{"d_model": 256, "n_kv_head": 4, "d_mlp": 704, "vocab_size": 526, "activation": "reglu", "positions": "rope", "qk_norm": false, "bias": "none", "parallel_block": true, "init_std_up": 0.036, "warmup_steps": 539, "schedule": "wsd", "seq_len": 512}
MLP neurons of a small language model. Each row is named by its layer, matrix (gate and up: input weights) and neuron, and shows model dimensions 32-223. Each number is 500 + 25 x the weight over its row's rms, rounded and kept within 0 to 999. Numbers have three digits each. A neuron's up and down rows have the sign that makes its largest values positive.
Before each neuron's rows, "fires in" lists the words (lower case) most often at its 100 highest values on Wikipedia text that the model never trained on.

fires in: "new", "of", "near"
L11.gate530:575467496501539509468480519508542468450440511500480504517505483537523518458493516440509492482481500457507499539458510535512487502519485520474460521525477460546519488518486535475524489519500473536502504493510472531514479525526477486534512458467521503458529497526472538488560513451545476513508483514451470481502525456485461512491514509496467529520514513494490491524498517451524510492489482520494525468484522488498546489482499499508542443479501487477498515470505532495500502503539501489523515494536475539479521505502540541506508483507497538516501509502546471528457472518539487501
L11.up530:465478444482547474512459476489491513517486520523504504507523554494506516515490504416464477520478503474501496483473537495531481497486466515487473497505471480521498501487480553474506537493490463437454494539517468472488488475482528487496485557499538554510480517502449510512512468491497506488528509546593531486522531502527534555512521484517508477478510502487486500515513484482512457519528494521448483507501543494479491520469502493512500548501526506456506496511480554524507501490490522473513468517486524524495470525488476520480549500490500500499547513520516517506525521496470524502

fires in: "following", "black", "below", "based", "belong"
L4.gate623:494451473523490463532524506458459521480547478471486472497520523521548539489510476528477531469519525510506495513477480519492514503492537481506498533494489519531529488509490491524523515437440523499494477551501494535511524487509480478518498462512533493496478520488546494468490533482475508460501458505490518490437475506488514486502509529491474522480468488513532512512526503485499505474519501487473517530451511511537459488503530509508506466478520462528487514530592484468542485487495504495503491498531499483448538498484488586447540515506460505558514517460566445489491513534508485499
L4.up623:437510512455446488514506524487486492495518511548507532442472468506504514483492487536479481556488518449519508473492500503516480490498476474518460499464472487467482534516532539511509503508504484520551511550485508498541464481481515522517533512436514486499487517453460480466521484499505500467540499515527427511498478520515515501534486497507512485509510521504476506474539489465490500537498562465511528526478556547496454470473482507480529491507534516482508508475522492518526496533502502506529476482475505475527482511555492501496500455519559488509489497492489492499492505511467463506

fires in: "on", "one", "born", "in", "significant", "signed"
L4.gate670:527514513499528512496540515478466508445511468484498512524490521496521512477495499520517497441506504547518525498463465483483498474495521564507507501479521527506493493498511504507490473480474531501521476477493503488489535506519527436487522456479523465469498527482504517481457471465451484470503457484503477462497478507509471489467541525512475478472478486502487513521543519484479510494486518505496511509463547514552487490498500515486542476542517439490479519502569445475523533512546554506477489462525539510467482497488494528514563528516524505510542478471489485502498506475506514510
L4.up670:509511508491483472517502471524482502522543529492511501501533480517517521497457483450545487522502525486498466489469479524527508456501496527483536514473500477498499540514502471479511524491560476490496514513534512441484442530518501524501481508521542526474484505523476496510488528493501479558499471457499470505484465472488499500493510494496520511498484507482526523490478451498480486552507519479504493493524488515460533515509532525480515508559552487471537525495474528485561506532500466478505524519525504497491513494481500566484490493518519468486483517528456448504478499465520530485

fires in: "october", "on", "one", "online", "sold"
L2.gate209:552489467501535488498549484488493467476466495490528488498489511495505490508491535520514436495504504501527525509541467538454476522508517533532526490501513515514543511495452493516489505516539559460544520505472444540470484539481545492523532492503527513499536472472493504476482491504513503494516490517500505496484484459508486505468520461527406485536465474502502531499525466479513463498496555513478489460481509519497475500487496503484514511496493422479520495489484470510524546482525525501504491506474515479479479487502529568508528486507495492522507490445497463541506549507496498511
L2.up209:524510534462469469502537492531474492491539517502502556494532491527528500493478490474492525532548486485527481491481491513532485491510514508482486487469507488483495485513487498473496506491510459504501492572550570457538490472530519537509467527519476547494443518511493490527464528500508470504533468505521499505563443515504483522480515527516543492471469501500522474474516537448469543499492495510487516506508524512503532416493494501473521485518494493510454475478538460457566514483492484491521539488531505520498510490512472486477491503510501508541514518506536488486496530518508495531

fires in: "people", "february", "steve", "gebhard", "features"
L2.gate225:463520482499525535512488481477517484475496529484508508555491532462483514503501506500506514521491491481431478495512509454520518489508523519460526518528518530479530499500505509481418485487490521501510485486508516506492488507436494531467465525505480502460490555475508500564522507490504480495494486413476492499503484484481496514482504543505492489457467464541503486507495533458502496490500505500478478470504525501482481540506542523539511478509507481478486477484506495496510553529546484496532479457502515509536511481461512471497534503508446484506475469491517493525519478474506489507
L2.up225:500488481476491530552524470485504482456477493477528524508514512517544490541512506469514500491453514502495436478453533496535472495466520517502477520521472539522476499514466483521455479458479529502515486485520503510488507541488522499486497514511569525475469483489474482565508469497487419509489541478506521497503522470497503538426480485518450499474485506474535507493484495478532488545516482486506487485524536523495498486523498511472509489522484492485505508496492523523467499513527493525505478481523499502468559483514515508502507507498467496523567549488544485490517522497450509462

fires in: "about", "of", "awarded", "often", "two"
L15.gate358:504513492469476570477488532468504518509539513489471533527493478502539495479511477490481551513463516468501489547469527485507526518489492522441514507497507539526488516509457530544521525456519489515459473475505489485538523546494484519520464466524557507490492485507507507487537490466483486503484539502480470503467486508459494499480503482555485516475497524515473465528520492478487480535515482520503528510495471486498503500494486476482477536478490502515469484498501513529501498509515467476475487487499566535510522503517502461530495509483505527502546482506472478451544511482481494518
L15.up358:481510496549484521474489487496497501465526537513495493493486487468505498490509498525481442558524495556522479495513521490519550506467492487460518496511486577478514470551508517528516517519484491480525480502521500494526511475497503522495429472536478516528495498527524533514532484506504496473546501523500523462474534504499478485501469477499470535508501489470495434525474529494476482548434439477470511535530549506496508534490504481517478501498475492501524448507513532524505477511473478509491477526497532463483524540478490493518466509465484523523542514512514466475537527496516497477

fires in: "this", "these", "its"
L5.gate35:525492479511479495465493494514518478497474537530490539520488476504514491486531452506489522488473491550497539532519522521508499512474503506504436499495496478498510490530527504482487513513523515539518524490546511512473525543493511491541495517543529526484474507517531519473472488518521455488502505515472535461479446472486511535435468524502449537517504507461495509476505493560493495499506490437527482475522511513516478493516482456479496475494510469493435507512518482445471458500527535489507503469503542500510473507458521499495488515472544474507549489481469468515496484508534496477
L5.up35:514506458540488505503492515517498495506530494537533511492482537506485519488514519476515478500512537489496564473468511521514521494510499500457544487507497462544486538516449507501491487529534500492470484503510527520503466459500470504491511493471457569522513488501469500517528511519469499516515502480496467449498504475508450509488478443509482492489508505449516468482523528431512511509497526459522507485481504529497503495497493499507512533464503509497523503485533541520515498504506458518483503500489523516477514463468502449491493493491498493494470544469528525483515480464483482528

fires in: "of", "to", "more", "house"
L8.gate82:511486517471517536464486501492535452508485466500501507524498544494450502473535511501492495481502570499488516518480508486551495526476484503516493520520477512501527544506496498520476479483493511487435471469517524490489537524471515495490491538493509528485487492489537482501525487486524470535496482516537504456495494480499486530496545465501489494466492459490531443480529490502502461540537492458525462491514535483519510478553536524518469502521542485490504527463515515452451523488499502478500473480487449450513509515525488509486506488500541522521511514421525485489511480505455473471
L8.up82:498486504518531510488478497510482475503490495446462568555465492474478509472504519496475502476478529498493523495467519507521554449505510514529503469559475506485502497511532541505493489494456533486473493517527514470510547526494466527486494530520517520532501535476524471534510474500487495516490494546463497496451498503525497502491475507469513519466487479494482493501520519532453512538476459529501499492520495485544489493470506522478495499500490496531503512476488518487465503447509515481505493486522492443524534474516539533496486474450542504526524545489499520481517489499527472494

fires in: "of", "catalan"
L7.gate677:470485467512504511506505524469512454518521498487510497510462514533505471477498498473523506454524467533523452535497516534525502501498557535479500462515476526506512511491485516510519524518498493481557519511489532495530478510460460480498522529476476540495499516503450548490501480461526473516475501499479476444440467538519443511496504550524502482516477459494496486477523546461464519512519517465518503476495536491489435490484545526495527502507535507536483534503525477520497463510505496517482532465491498498479512476500485513463524497520485481511525529481508506492493505486514536480
L7.up677:525499506480501499472431489503510487534473540484521518527515463495520516495493530493487495476478551416485505501471525487444507476494497521476514517477470513454522494486508544524496480512481440464501493511511500492495504520501488510521480508520519498479526530501517511507531456550529478500527477535483475484517514523519541521556549499451498480458484530490504515547516500497483516525507534483490497531471479470476529496487516554521503434509489485488550525544478506459565498529486494448507496497466470530505466472497502524522496503520499539522519476444503461532489512482505502488

fires in: "this", "which", "these", "what"
L8.gate201:571488469554511492485485517483495499492484515523518524520525490504499510480519496528542483479498507499510516507484476494518492513491510512503470507524492474502528518537472483508535510524532538498506532482501498436522482497480505501490493514479519509535496445520496460485512489491494495519475460506439548536480472466500477493492504475509428513476542473510549472472497483492518486522476496483517470496475507450558509475546515535501529445495511464496497508513512527498483471466502510484507468499505474504540505508534489478489503470482497443491544490481508471570524524506501477469
L8.up201:525513509489507503509478503468489533462528498516517522499515494509465507542527500517514496483521491514503526542511521514523492523524516446534470527542483498540467497536504499501490530479497497525524487510469519466495453541500458475473498508481527501509465452479459486482556505475451513469486477467496522551451527495481449478488492470481490521473490506494503492473493506494537502457462491490514499504483503503530472524557484484523517477495531482526509484531461490485530480518530507508502496455540497526504473459516540453475520489523539483466507498496495490503462477487472446503

fires in: "film", "father", "features", "first", "featuring", "featured"
L2.gate127:493460477530474570511499524469501483473480456488523464489543549478501544458483486468523473506485485528497504496482499522514487512514481488465531485542507470510508499508494508502483499526496517493504464510561489462498509476433509508499494537474491508489488510517441480499512443566469510519479477473501547463515507504485442520535484502495533511523475527503459528493500514489507530536496480514532520507504519520491467547492498509494502527471503503492503460463486497508455506502561511491498453497466485449503513513489514527503481503487487488514531487493477473541512536533518512451
L2.up127:528514526503500542479551511519509527516480507511486499490498530489464509475536451505513478484475515485508499509510444501491521471551495493477445498525527465502540497520480452530476529514476529501474481447535508483456550465469488498480520516523491502521484470527461517508521497525490511531495482498505554533504489481487434526528455477529497512465505521513510480489472499536526463548541495472554499483521494529465489540519519513522480493451488489525476502496498491519480500486504451523493512507466472458494478540495512469523491483478538480499514513482469497546503488505493519479

fires in: "of", "for", "associated"
L8.gate307:559567491528443521471475547489501514467554538469557497501510457519482508446532505482501526491454491492531454482490493516501460495478509515484485482503486522538501485543510525486483466512519491504524491477536470470535492524528495496502507476497428523528515493518555477476521536492502492480491511491515520473512516510522486481521507472508495476494503466536501474472487491517475476529467491499506503506536481507517484500493492500497479531537515475467521514496526530486489490563529520488515502442474460454479490487494564530505477510514486490513467524507526479521490504429499522470
L8.up307:515518455539473518476457495481541533501522522482475483525503482493510520497509499467488517487484487510520483442488536526495464490552482457480487482498467523525464470515509539519532474482491475483510479471514462484535504527516476487497466489511482504539545542531524472504517509510489509496494536511483497479508495518523492522540498482523510486467504493495484498557492514537496501543509493478493482500480481472487506496466483568525505479512485443501520502530490537490515487521539466486505502515497463496481477495533494530488537514528471516491510472489550516518459550485489481463

fires in: "between", "people", "features", "featuring", "needed", "featured"
L2.gate658:499502493510513509492506498483514487475513567500494516503481580487501504487481509515509481500491473512500505516481515533480491550492490482504495476539493544491496504458496511522439477496531491502491521462507477508464483517490484548508447485497490492497474486505478522527497517520521503509508501441501545523485537484553463526535470461534512514522475492474503515512517518465511484506495448514473494497479532539472507467544480513510517495448512495489447525479462523448502564528546514505489469475481520501498520514478534485466497515502472480533497468491477478511520519554462490499
L2.up658:486505506508498552506531551492468526523488504529488497470514510488499545491498510491493518519507467538570451526470515526442523486489500501487471472491551501520500476477489500470489525470468477504535462498502494475531541508491506511481508484453530509519454474480470494436490479471470485477520468543511542505517535511516494483491487502483468483461539505520490509504485499539528483491501503502538544486460504507536531503511533447489527523491528509510493451511531501512462484508501502467530527539473501532503530480489493511522543456561481574475476525470535478513521521506462482496

fires in: "of", "jamia"
L8.gate211:511498512464507509437505521455522481530517473517545510481445467465510501457508546460526488466498533480488530453457472528509516490514518509487510455483478472508509498493486490525504500507500499529494462504523472514511453526464472463526485519486481476485495541459526515484540502506469499476520549507500494475482537484477471538511502516549528508491471476521467465483500525472500525494488512501510516472486533517526511482525470486441534513500534486485533537461541498512504473516500512478500487462500484484495513483488540526484491506518507520531533482480487428533549508516487465514
L8.up211:497480455482518488496477490481512541507485535494516447562472508484517477496532533466534497467490511510470474538439509473520519516504471499478482488504434515511488483478502517511544474510486486524454509511512490530475464506468513505511503478504478527527492521553497490516519504533512459510526523524490526463450551531540508558483494504497484516494490508478512487558532502459463485491509456515525462499518544503461480485466493475569477464482476485505495538493539528468530488504482536508498473461540478486478472508487497488506489488476515510500519478484567492475544511531494490529

fires in: "on", "one", "oil", "northern", "online"
L2.gate654:547503454484511547481528528489480449467460500514514530482500518502505544508542491469461475441505529502494489507505485496459510520530526524467512522465527542503518486520467511491489497472502521497523491518505517507506496498511491510505507489458527539499478482488478521518535486472482536509520519506530504494473450468498468502477530484507449539494475508488505513537482511517498504489549531542545474473492522518515521472499513446493503522516478497476515509500514512479539552483506504495506534488470482541487480505477552490458497507520482476590498528482525499531504519484486500478
L2.up654:543541515460474483456561491478506535524494536469532521488492489498515504475469489498507459517524471483523525479438520490492508526516521529483492489503503483493506488529478491474502550522536514491491481494487494438466528518456519486526534562525509496510509516506468514509491477514464529524531494511478474452513480484498534509514505565507434478474496505542492488477467500508481473513524470516524507512537484498501494496536475491457470497514500495478479496516489536537471500533471485519485508503460549476487455543532536519490465501508541519456476491525509530524527497532475496476